MLP neurons of a small language model. Each row is named by its layer, matrix (up: input weights) and neuron, and shows model dimensions 64-191. Each number is 128 + 24 x the weight over its row's rms, rounded and kept within 0 to 255. Numbers have three digits each.
After each neuron's rows, "fires after" lists the tokens most often just before its 100 highest values on Wikipedia text that the model never trained on.

L6.up573:128144156098151137145129149097116113112136105158135141129123144154139097171146084165112131086123124117090151099142166132200161128134135119170120125112116146083117146147117137098124126114150124080100167118139135152068060141124161144129140179156115120100156156113147125120155151146137126087114185133097137116143150126127077139116114124172093153114135092094140102130145142102112074116143
fires after: " G", " g", " was", "G", " J", "H"

L7.up1243:133080162093120149123130134131140090154119131119122147087150156107114112115165105127152121122124103132121105174085173185156153159129067157120106106167150091106143127161131119100125140132171110138118127109115150110076141111154125140148116152131114088151109156115123137103135146115155134128125109181120114148136124113156101144129149092133127086152111126109114152143044154115134129118133
fires after: "\n", "-"

L11.up1153:112158106075101132131130166086129098163104155094097115142115123122136154111094117111139157112121137136127099108145152154125133107136124123130152100112122140130110210160110125111118139152087153108107132099109166117073070132140137132173121161156156128122108148146133153104141135129147093148127127113144131176117098154132111154147117155100139142111125138133160109143113141163126125137119
fires after: ".", "1", "0", "2", "3", "9"

L11.up380:150121135119130114084131114146130126140114116121118147121140188139155145074131133139163130077166102121160103153120160155128144124111142142091187074117153099098122192087111173121128109100141127142130090102153128126055113098167101137172098116142131141188150120126177084122141111111139127141106179125138130133147105113176135107109092129152089106154085138082094145117114149166168134148080
fires after: "1", " ", " the", "2"

L16.up393:114152120099138111119134118131114124110069142090148121123139118157071125148148141113097142136110098108100106151123154110200136131094088139099155157143096142112158125100095064113111132132116143081143098090146111117127142128125120115126124144133125102089081099127131120135109145156070137103177130102150117141148135129096134104120142146117099105125164114106150105123145121129114118132135
fires after: " as", " was", " is", "\n", " and"

L6.up817:112148103113127146159143119173154131094132126105102146147157121127133088097135155138126134123102109134124138163140160095101138134126128139110080168176117136098129099087139124103120114138105166149148146123137098118112123145136140132108125137102133149052147090128120125115119160135161123095158123096089118094116186153123138138088117116127102105159125142100125107130086136166101154140133
fires after: " the", "1", "-", "2", " a"

L16.up1094:144140158112123094150150133161137114116109122179097141129117099121167133146130159141105117139119120160118115147148164164111153106150121151120133158113148066071101144114105138125112133160121129147076116182117119138133134079191092162124096133060138106131141161138178149144083141116103110135124130124147131112132100099138140140115136083122112103154149140151153138138100140103114169107145
fires after: " the", " (", "|", "\n"

L16.up278:105084136102140137095103120132121113110128132114187136092137111131137132146115126140118110156119103157130103123113138165124105125130123148117169154137154130120119154075120128135126138120146090102119117127147115108159147102105074118191155102155159134162168124132113113153118077143112073149110121120147157105112156095146140101145114124100125091152147138122112103161119092161185139151100
fires after: " ", "-", " ("

L7.up769:069151118165130138110120151124123109132137152220108159212157117157130136180125148168126112145124122148120155118135109117121140117161114189143126133155149139122149109099077107119137129149131109116133115113118109121184084142161132119129118135110158151218152117137101140113125131105118158127107116159138143118112127106155160133141116113195122150100134095085129124159141141121108121122108
fires after: " B", "B", " U", "U", " Bur", " b"

L6.up1155:134139132152095093122125124133104114123092126136127147137054104128081158128112157120104154164130136133115098118145153163103133147121094133094169178115135118166166160134107150089145123158146166115178135153134117123097131118101093102125104149094093136118138123142146119105056111105087135139118134105114110125067137099137120151103148159066182160142116114140098188118144149149161146133144
fires after: "-", " T", " (", "/"

L7.up282:118143138133118131115125125124122156092120138114116165095149127144133098134139130146129139123118109131133138127141151125139135155140133173178106148120130162134129137119138128111203110113125091129139140107137133146119091120168104168134135151144137149135150134109150191122152123141120127108152133162093127094172115116141112148110169128216084071130105143143111153157149127102132157135148
fires after: " G", " H", "G", "H", " Gr"

L16.up1242:136146049174151186117171085117112104162134115156129128121145135162102138156098129110097125132089158117123147071162086154146129086133135098145139108147136078146145085143121089162125154115110114122127136129109092146131122103107160153120150145099134178157161131143137150135100132129134111103123165120130142122155150156108131167175113113120152119140149141144148122171096152090129146162127
fires after: " ", " of"

L15.up249:126094131120164117108109145113164122135122102141155164092134114128170154173083145119174115116116118153107108134123128124100124137080138169099105120144120142147099143187151144142200158166094174153163106117118118102128176129138085124127129091117125101115130104092146131086109143095063092120099115109104146136119156108127115176129145150090098171075132130155215112127152148115133132139133
fires after: "-", " his", " her", "oph", "s"

L15.up920:193078112124168132095120142130110168133156124113115112110087100125131108158116125128153111087125082108122102136085160119147106131148112098103116120138133105111139195105145156124165145178121113136126120157099113121119123159110117136139108119134167130159108120153120151131095139131110125134167129143116121146131093113105140145143134124113120135164162115119100138160069146065126112171100
fires after: " |", " ", "oil", "\n"

L11.up1084:115078155113158149131157121124139107154198132113107093137146125116091130159147124173133149099149132161092126138099157114148139158069112134152150104086122120152139151108086167136126127086122106118156109155148118114130105128118138149132146130139151182127137125161115144114138122095150095133192153123114111146145083122183150152119094126155111129123167117102169106175115098117169091158112
fires after: " ", ".", "\n", " .", "0", "–"

L11.up417:112127118123150098144140097129134133159111132114140122122105170117126099116152090147140149091080090127115104095160150112134115114129129154127114106129131130134124145121123116133131121160152103095118082144105128121109101127113120154171111118141150117131136107153141104124111149125156107104135134153117088133115129132145098157109187143138123148111145109151137133104144106131123110105151
fires after: "2", "1", "0"

L15.up659:131146113141136125152108176138119137146180105136137102130137113124100118112126114143162121105131149099072138120142145169147121144172148151142175095117139153114138121169142133134149153109118158153128129101114126123080128173160147141132149097148155122113122119132112138155149135109124143123090143122121139135132150143095147140080146142136109127090137142118143112101122144153121152134138
fires after: "\n", "0", "|", "-", "."

L16.up768:118159133164144105129156144161146125112134150129114175099083141116120121143157137125138113088144090111131146138133124150140125146151133141084141121115128174096160145102133036134136098125147122079116131109157123134144134128083129126118111121113160159137139115089141123098102139119119097103140110086105111124090115132100121170151168072104149071140175113164115103104184060139115166150154
fires after: " |", "1", "–", "2", "3", " "

L7.up879:110132110162175142146112133129130133129167155146118105179132135134183132125121123134139115094131126176109121147041132121171143089131142127126130125116137122114125103136163114129181151187154117126179101119147113175109139101123104132147050164136125122106133160117132133131153131142125104125095171138110139107130152114142153140200132123178115131126124122166123150108139154077120146128127
fires after: " W", "G", " G", " D", " ", " g"

L15.up733:115150153120138110099104136150132118146110135156115165108122113111158132105115124136143117114068129136106137142120144146116120074134138153106163131086110175137151122135092121139159103113185118144078127091149150167133126129150134102140111126111097150183143123136139126129051164112095119125142133114102121085115115120118157132109117103106094118147177129150163100145124125156147121158140
fires after: " ", "1", "0", "9"

L6.up234:115125116089132113167101129135117110162097112099119126144159116139132084107147160118102118139125156124116122170098157145140109115108137139121124113145114118145121123147089109136172151095117126187095074109136143115127112154200115150122122150086109134096169123152114119095140088114117120130218111144122138105154139128131107143111150149133137122123161181126118113134112138157129102141154
fires after: " J", " j", "H", "W", " dr"

L7.up1066:183119130106131141145115116146167099129114123135083155114133135117146171153124172127143099111155086116118082149163165134106118165158155117135129203164127110130097141151128160137135136103150135106160130099165118112102116137179120128138076141146174118092172150118199122128122122132097145075115146116137077094142127158129156100117141129142139070167124141119108105137075133148130131138158
fires after: " the", " H", " j"

L15.up556:129130132145133094162145118111139099149177126120099103162099126107145121122105110129119130138150140109139164147145117156139119114109146125150095121134162117123150129128133096143161108098118116183124134129116136155124145123120119159125146134101157133093157114130129078134119147121094145112168109132120141116098131172130115110132143134122109132074118068136127105112140117152119096095093
fires after: "1", " |", "6", "5", "8", "9"

L16.up1237:157137151148160146138137149137115098178181141092120078114109129123136148138103144112153089115149100140181150139118143097213184132095121174132139129109071149094149110083134138117151076141127125114123159133143114166168136097123137092157137133139130148124097165112102212147122134114114140122169123143112139109118123117120155133076098137137142144066150093117139111139103140134106149110113
fires after: " ", "/", "\n", "–"

L7.up1179:147098079130105094097143168170106131129118076120116115118119145136143143107134110110114145147105100121123136128147141140106127111124148136118121144119116164132145145194092112114137092128164117123117153090161117122139113126153121160113092123161151098148159127120133092127141153173146127123108103121119049124133161155109116142072130139134106124161139115129122118132089135139145109132139
fires after: " the", "1", "4", "5", " of", "2"

L6.up1246:110102154102122122141129125144133163133109151121145133106136137117135124146014128149115125131140122133107112098091119125107047123113118106101097138129111159145116144123098094107147110138162118133116149125161142135131160108119150115156132104120125110126118117175129179109137151104125111157151112127111131117159151137168126139097219132183186119150125124142110156092129135113160121144128
fires after: " T", "T", "t", " t", " Th"

L7.up6:091155153137137104136144108158152121081123167123101144113139165162099105089112074144080146093144115131128134136172191137110143153123104129085159111112120099120118136150135098057159127159111166124128124134108151133105127080150128093193110153144162166140125103108101133147122125119124123123141119131108076119102135137161118169095171095154155143136110134143144138147147149150118136139147
fires after: "1", "2"

L7.up340:126127109098112124115133154158109098134097116116146188128105126135108162141152137118118130136165155135130161115126122176145161144135087142147168130164159136142145117079113143107134134139085131141165104104143118161136145146154127123141138147076080136096161143106149123165081124119133148112097104112101131142078136123112180162109115169091088093094147142118115167147165136079124188127137
fires after: "\n", " (", "-", " \"", "==="

L6.up257:083077128148095168160127140113137119110110161097137150161127206144117108104180110094138131134140124138103170120125117082163137129122134072141115089160138079105107145141144142113109146099113135081135139115111134127151135121092129105156132140146151123094099125130146149106103125129121154105207146114126100156123147096085146115127143118139132143119135150132119104129149107145171161122083
fires after: " (", " the", " was", ",", " age", " his"

L6.up1087:131145134115121118171137135133130106156085124106102141115168191139093166136111119105103117170151125134167114189089129133165115131119097121151171123117154134123111093117123154111141132104084145095123110152124139113148136171116096100095085162138096126138107142109117133143069128132136139184158130135148104116033161105106184137140134129113091152119157137114115172118150122102135131140133
fires after: "-", " (", " Re", " \"", " se", "H"

L11.up385:146163139175163118156147119125096143140140129148118111125158085105128134136122120136088153081134126126114113098145190097145136137141167141080155119118121126133098111168120145101151140184113111159097092097118180142070120132133099121122113112121122184158157104122117129150159141112106147097123139132109143129111167142131116113124130033109127112132124153093129154078077163188103118121135
fires after: "2", "\n", "1"

L11.up53:160160147166130134125158123108200119135137159132142151082105192120124131144171129145128121094075114139127120121131117142140137150153109101120141155135085119153147105120055091107112152145136109113146126119124106112067123128165153139147119122121117136103151141126125120182141120114134148115128145133122129140128131127119173142163152136125118128189067131145120117132160164134124155102094
fires after: ",", " (", " West", "N", "A", " N"

L16.up540:113155089102114150128153125079170091125141142116130121133129119104125131112118106128152145120164122119101120125109078129151149149139104152128140064088107100093131122093100100151114140111129160141170120130095117135105099100125122149118127120157151118169134127139138121139118160140130137117146126124110155128125124124108122150125131148133095092141161117147152093110121100084109168131103
fires after: "0", ".", " ", " %", " ."

L11.up983:078140121128140110143176116107130144118109133116109115131125152115094118161089080106139067166081105129093126106130144047112129106141150097126147154130107139117143121141128120086121142140130117105101140148131124132099111119147139115113137118148119102160140163157120135139107143146151131149101135114128111108147056125124126120182139111175153134128158095111097134114107179120116124114115
fires after: " of", " in", " to", " at", " from"

L16.up132:149140116108136146118138134128136112139128124154117146178148135146146128106153155120115121132124098128118127106131109119141106142106153174105154118099106105075153113104174116125125117124156140104093143064160123126112141132100115146122110105128161095106114149150121136127090153118153091095154144105137162150113105142134078137227127116126122126136125112178164127157091086076125120095152
fires after: "\n", "-"

L7.up1235:160149124104146156102153181138140122136132081121113156126094098098125114091115138107102175138086109111124128107144125111115142079095106176136133085132130133100145128103117102115151135118129141146112104114160126129101127102093135139100148137150143159138131152066121136150099089136129107088114127060120094128141131120126093143098119119120135131141103114134129151139054106124142164094107
fires after: " the", "==", "===", " w"

L16.up1138:136141144166128120106141144121135155131120115117183109117101120128117130170110132103166157111097169141142129075147146144129065136116144124111151139120123134118170124106167117091159125175113148165120107128121164112133103125173099101103088116131143143120168099128138163150081155150134152132116171141099126114152165121092108135106124115118169100126222174124189120087146149127138109101116
fires after: " ", "|", "\n", "-"

L6.up726:122138108111095118167079145089123148121147119120117136167147151131089126078117146130126119102110109116131097155130145154127114159120104140122141147112158122129131138143109081149192110145110148128130136125161171130098080119218124159094073103128130137099121150123114127144092117149130141145125114166129152090144128187120109139154086117142117149112130132088121126118135117134114117096139
fires after: " G", " W", "W", "L", "H", " g"

L15.up1163:175071095147137133131161117119110138151137161100136135159150162179120134106164112151116122161158159162106097158101101112132076112156113161148116111129084120124098139098136107113099133122091144143178076130087125141177148132142123128111148104160137142098096128170117120118130135125132153157108082104099059126122133100102110101153208141133128141160129131120141113158114127143096145146150
fires after: "-", " in", ",", "|", " May", " the"

L6.up793:121140126124133156114120098105139138119138142142119145143201116123097140104106121107204145120128136175133139140156143104146137118129161162145152143124151127085099112130126127167145152106149161127147137086181120136084124157140113138116106130153144095100151146095116117108129123114169115102133146092137157131125112138123142103163141115130161131102110156163137183090120143098123133109123
fires after: "\n", "=="

L6.up1011:122109105127087139111082122115164134105124138133120139102152117129164139082077128081143126121120139154134098105172094064078140127100116162115151123150111107155148146119123103143152125134140116137118109102139105110098142149145162122139124115133144112113131162142135133150097145114114143125173155156127139095150151158127148132072220101138159124113117116180150159131127100134129088091088
fires after: "S", "T", " T", " s", " S", "s"

L6.up188:152106096204102124135120137102178136107140137127119097112076131100134102112131132133097172129110140131121127147154176120160125145142145116116073114142143140078135158147144125143140121117135098156104116113149136169102124109105117120123167157069112142136137146131104119087119147092124108131118126133118126172117057112136135149153088116171148134151115122131114134131097108107105148153131
fires after: ",", "°", " |", "4"

L11.up1123:137124103092148132143134111136113139106095133138117130137090100114107114161131143114116120115119145147156109117142152108118105161123123137164110156140136122123134102129143138151164170111144167165110142114164086121128167125076099151174109099145125108146107129171184154125153046137136087130140130114113116110126133125145126146163107094123152120113133159180138138089138110117114105136119
fires after: "1", "2", "9", " ", "3", "8"

L6.up213:146096123177145086093127076132134120125141131113110167126129092135139172111104142113119117124122165144132124119157180121157137140111079102107139181140127082144157115103145111167096154151147125138117099122152121126182126094093114098105152117140116125095153136109128077132119125108119119077146136071090124133108144114133104113119120145105154093112169107117125105122146098065139099150124
fires after: "-", " (", " \"", " ", "'", " des"

L7.up620:136138155111100076148115140122126086217127157143137139089136114128131126132118123119128124101151121116134112073111133113119108144093155128101137158139111144146101134085129137127135122099108163156147147084126147116113164156148135102086129078108134111134139127146115113145075144131153098119124115080130135112111130102093120154115110115138071153165106200129163091145135132111122143077161
fires after: "\n", "=="

L6.up216:119136118170126166110145151144138104114145129115091153113101150103071135119132096145075157101132101100148110135134143148116143149137066091125109129169143135114090114060133099126126138143117118138134144123088114145109119162148132095103134083142167098108148149145111118109144119096061130107118100144153120113124145111094133091183130133125096117157125112113133155136126119124174133138092
fires after: ",", " such", " ("

L7.up269:133147151110134124174117161112102189157178087129135137175126121137105103102132107146103107109150056148137132114129144107129142123120135125089146087167152090133183146141099093076132120119109116151094141117132107140109128101148122124139149142126115140133083170154144151135121131152096146124122127144153163087150126170095135126152200109213109118110173135108092178132171134142081112156136
fires after: " F", "F", " R", "W", "L", " cl"

L11.up1186:085151112123120119135120140113137123149132099159140142120113112149145152146117135137099115095127168126149105098103133122118113155118175108121174140115128113084109125116158118080134145144116172110125107158150150121138122138107087157142145142142130154134150103105130090141140126104137052103149125097092130116112130172103133123136124106111180103115121076091176139124153131121121088076153
fires after: "\n", "-", "|", " ", " the"

L6.up532:137110111125105106123145137126133117132154115110096102119120176147115108144091107138124139149114112123127101166126146136103151151174132148141199091170106082142120130116141086109138112146099114128107123127145119145123177144119146130148083164115132103136192124100114155105121158097152097101148193113104109094164126119112121176141126138127102115090167134134145119100146117108153168129104
fires after: "\n", " and", "|---|---|---|---", " would"

L15.up217:141120126087121157138143127152090117115104119138123129121113115108180132166102131152130087121161142170152126147138095058126120102148108140095154135130179111148128147093105138132097149126159151164127155138137157103114163063137121134152143155144100129174130140142146112116126108128132100156119118112106122149132177107158148121144127150128182091124112118144152102087112145095097097119132
fires after: " ", "5", " (", "9"

L16.up194:108103139128114135099114136155121129144118149113131138121093131103111126105140128167146144134094149162113146163133104118104145135136147103149156075140114136125133171133139094150124088151154153149135131111159114178090173125144134130157132142131142154116140124148160127091122141132114103120122120163130110146132068083130110125141149109108103105108130114144128137116151148140123161171126
fires after: "3", "2", "1", "5", "6", ","

L6.up534:119096111095112069203141102132143115116095165127104140128125104132090143129117101124196105147101118139114112135097134138161133142147066125120093156110088100128130125154111131141143138100170117114124122109135114103141106162144112130107138122153166091104120125111124159146100144117156064109111116110087136119130090135108121117106136143112167117135127132122206095156105134156090177161104
fires after: "\n"

L11.up554:121111106139135119149110109134146116110138102115125101110068148139116114099148124102108063133100138160187162138111140137115111116111120120135106152130141097108128117103123156140120159138127094203130104108144131131141116151170123122144135122125139099092093124126167101140167142081104103097123128160158155161129130120124120142102107130107113160132111099122143132164163136138132083132157
fires after: " |"

L7.up884:141133074143119139110120130115129098158166139124110129109120145088110164140127142128149137175124141142090118111157107109148117172096105142135149127132175122152117103104156142164126097075099148152139108146128115125121122133146131135177109172107153125136113132125116123084090152116144095109115145121101109124141148147117100131182141153121134122144133099126114100110139119066143117108126
fires after: ":", "0", "6", "4", "1", "8"

L6.up323:147125125140083138136139117121108142121130110117114143129119134088124088122170112130131116127112141147121119119143139126123142154153118116092157089099169131126125128105101134128132135082133158120116107085115067130152170132133129130135119140107166153108160129094155131112117119129115099148122115167102101136122134120118111139173140110143114095165120124160103115124133128133128159139141
fires after: ".", "5", "4", "8", "3", "2"

L6.up70:158156115123107118092095122150143115120158161156125111183111150108134102093135105112110115098164128105159109126144167139157141131143077133146100101148157152121131160123110089131175164155089160062158112110114110121116092142097177110131112081128166144127160148123142142109124124129127119119152132135133132176131125126117100130164118149118106126085157104092134126130120136150105106114147
fires after: " W", " B", "W", " b", " kn"

L16.up47:106140105150107156095155148119118142135120145132162148147101174127127153124116125102149128062142156133132189146139146172129123115147119119128148110108135127131139150192068133127090128161104123160195092128107169148167148111098117170147158119128166134104182077174109134152096143136114124136089069130099122140135122117113113114165145194129158101116144135140106112133123149112108099053120
fires after: " the", ",", " by"

L6.up1089:079094113135107132117129112135116097115162105104145140134127146130143133125120135107159115122090167170132114144158117138117124137091135126109106165144097092126134184164105144121119149108118151178146116142169119127125134146082101108115109114116138165101125125112126106153085124108132106180110134137063147107126140103148099133072125095132157142120140117135184155124141125076199186121133
fires after: " \"", "-", " (", "\n", "″", "9"

L11.up616:150119129181094138119153124119145145152152106139170084084140144150129101107112120119124093153133119146145115135119124154120111142107111080158166137115123133101085153102173143090163094125178124179097136108114116137104102127141129147101135153138167158156109115109111124135160144096113107104142101105108074140132089162114084172113156085103107120142102175096097111139142089106120149155161
fires after: "2", "==", "eg", "\n", "-"

L6.up97:130160112101122172111186128121133173113134129177099151125149174143117167127132133126129139124112116156168144121145143131093143114163123122103198163130145142133102175133120156126119128093126137119141075117138142126132131090131109123100133164113145141098139136148108129104140088144127119111111145122091160127164096174082135136095180118117169110138129137122193124172075141097092129118101
fires after: "H", " H"

L7.up82:114093103113166138113144176169142130145121082143128128148200118126114148070126164133096106118131150092122193110127121130121173110087131222111105135125130127157114136089114143110127127082134137110094175089134128127163166138114143172122129113149140163224138100146188078135138141104131119150144101137120136097120127142147089112140133092146087147095118106159120181148125143111102157111127
fires after: " B", " b", "==", "B", "b"

L7.up1061:125097151134139120135116137140167150125133176133090110142092081090143124164110134147128121155106155159156117111105121159187088106129147137126163076151088171155113141099095108141161120148136124096131120154130117162153124147127134101128092145144128127094112117131125112153164150102075137166120174099146145115157150150123096107111137110171145092122138125129150119122161163154143146134155
fires after: " G", " K", " W", " Z", "K", " St"

L6.up1203:144103122098120142146139134109087127150139104144136146137108151140109133128082145117116124142132160174093126138104075172114114107108134151143090127143138140107113129103144140135143150132125117115117157118175140105120091122133148134148088139141154110111096104161127174096137087164116139137204146156116147098139140140120126141103121066146125165121151143120130072133106133162121126124143
fires after: "G", " G", "M", "P", " M", "H"

L16.up40:092118122116154140102106112167108123131126088128130141125143118111127134136134167144123130101072170092095150147117115124143098150135104089111105117134109101131160137144133122118165167126121074142119155128142150146126114128124137054154117126128131124168160131127116106122135131138132143130144139077129137096102145152099105144137139134145109131147149112154126167082145161123121126099102
fires after: " ", " were", " was", " is", " are"

L15.up801:132121134118094133088115170109126129132174084130166167132141121139099100119123181116136100101133133148125089143153153136164119150085142165133162135116134112161118141119128122118176177111134129133136125131121113125119114135146134138142114135129187118120108138129129124162119129153126112099148113102136144129088140092108110141157120135120187136120097101211171111155065141155130128109102
fires after: "\n", "==", "-", " his", "."

L6.up374:101084100100120089137136104143129125130108123125112117098103137099131129135140123128193113125148167121133155103139179138109101119074126137099092126127142113099123165149124149123117166119090140150133143142099175129110130147140146153121123151100143145105120138153142128101046139137147125104119131151098073107140122164096127159130122139147113128141159148142144123127133127098106064142138
fires after: "1", "0", "2", "3", "4"

L7.up855:145134080098126126103101128141112105165109143145141119130120119129087145138136066147218158121134151113126135147132148106134142157128127136098128142145115125081154139144121109138127100170121097122141133119124160109162128096113127139101136093137132113131132127116107124163097143124128090146141179131121142135161091131099140123116146100141111091089164134088132123141108111147111092092091
fires after: "\n", "-"

L11.up697:103184134140122127119091116127114149153089127122141110136121130139173119071136164126133107146134165144148110118145133133163142091131084115110125128124091153138110112190126110155096096120123099194116119134129142132089135198153130122110118177152106106108120122136135106138139133146115152133102149122125132153142097102138135132082085145100121126088175116145109123170155151151092118147180
fires after: " |"

L6.up338:164119107125089132107128112147171161162093140144146135104123100118108159118064147115142138157163146150147208102084099148088070109135102110104111152155106145093148104102077124145104122115111097130164133169152148138107138101173136147123171145151131086129120157116122134122131168161145113107142117123148161141116103085117122121105133082139115116187128090149102126088127126136136138132113
fires after: " T", "T", "–", " N", "if", "t"

L15.up405:153112093124116137111115113128139148149129135116140123154095097120136086136120187156125138133114122136126155144115163154107126155123117105151134146106122102119177144129139117091153097150126057166136135144143140153132094112119146147112172155104119123137142151118136113121153112142122120109149142122163136129127132133109122145116128126123109111072139108135135127167087146153111116138093
fires after: " |", " "

L15.up810:114171116121127154135121133149101144146143143152143097163126107129140153080090144125117144123125124138123131120129134208101139100160152163135105105108168155129156167133143152095073088140099154155124126130140108132104120067140144091143161130125125134086142128144096108096100168090165080137121158121130143156111144093134136107101193087091156128152140153193132085179143115161111153111132
fires after: "|", "-", ",", " and"

L7.up128:131119135101133172163113122124129195140138119139143149118141156157082114144116140134139114148169101142087122111112135130165130119117122131147119095143140166115103131114071159140147128086146131115171108142138192125111120117113093132175152129124153144119109157152131153174093143130124142153134115188170160111108097104130105116141127135120120123115092057095148162105129143151122108125128
fires after: " p", "-", " S", " F", "L", " CD"

L15.up1153:100116138135137123158151072139163107145153112171131108090135126109127126123092116139103048102113138121159154067127181118130144109121147128090134123095142119125160112154118129145125142106148151135125136167115153151117099084130150119127101135127106146184127176131124141126083145126170154150130155116128117086152119125086148130147118144143095160114149155151177171120117068101136145147150
fires after: " ", " in"

L7.up87:138111102095113137178117119135182170122118177144127104124111152132136121098121134106114158147136133072116126140127139120112088154109137103114114116142130084150099122138102113077180107127085139097127106131176173117076118134129137101123153132152151139145124134152123138109148119109113139114094140149135135095109152108143108159132167129159134130188151126126118128146115110147167114094112
fires after: " T", "T", " f", " t", " F", " Tr"

L7.up1105:138112143140164116100114114098096121160133144147167125147224143143116127157141109101136125141139151118125156112076130142148138153160156156111086127088103161137097129097145156134140127080088122118130132053141108106097134132133154088110115166135078135170156146115137144137147110137141136116211116141133134134147112161108160189167147096129112128135136123146122132108090125105106121116131
fires after: "B", " B", " C", "b"

L16.up922:121148107122113129129139136149113128115171124097142125123112161177142135121147137134114154100098114134159114157132127118117145125108114148096163153106122132121131188145121135135168116144113101143135089116159127124065106124138127107106115148144143184179132104083137135117111123103112119164124146136139130158115171130124123161114124131136112113118105137092119110116081161166111129122105
fires after: " ", "1", " New", "2"

L6.up293:127107122131169141130113081129112110148125129139121153118115153124095121119146133120159143124141077135114124133122126131103169166151124153147183140158127110110112171114113073116114115153131130176136139082136164168150145126097111107111116162111093150127173125076120122158084132143120160126118155104112135160119111098127153119119128127116115060156125137098108154138148116077123142127119
fires after: "-", "–", " \"", " mac"

L15.up460:137150113136126138102175122100155142139156106127134167157162175180150089135109146136164112154120143143153162172132138112090111124104126114160124095134107097126097145091161109129120151140110135189123159141111144099106124109111111146122100126166144119154120142114087118102134136120110104098144133135134145083090135099129115150143109119108134160151167120117099077107156109147072138134145
fires after: "\n", "S", "|---|---|---|---"

L7.up575:113151117104138151095096162165164075131127141143090159147126121111085130113139135126173129099128139174149111147117120119159142145102125156140137170133182126100165151124107088139146129115140121131130109086150108124103120094139100165107107152149092117151121135116155104160085083118151100086115146129138126113154118099144178143114092108126209107146095134126112150153131134144122138137097
fires after: "==", "1", "===", "N", " Total"

L6.up449:093082107116123133139125112134129126115138138134128131154096118118146111098110119146101168179111110101109110140130085131203111131136145162154120140120129142128114106162083114066178111111137115102111124085141142140146112150173165154177120130134113136095146141158138157153135102150133117113174145104116140093110129139164128055119104103116103128146123111151124109128162163126116101097094
fires after: " G", "==", "G", " E", " he"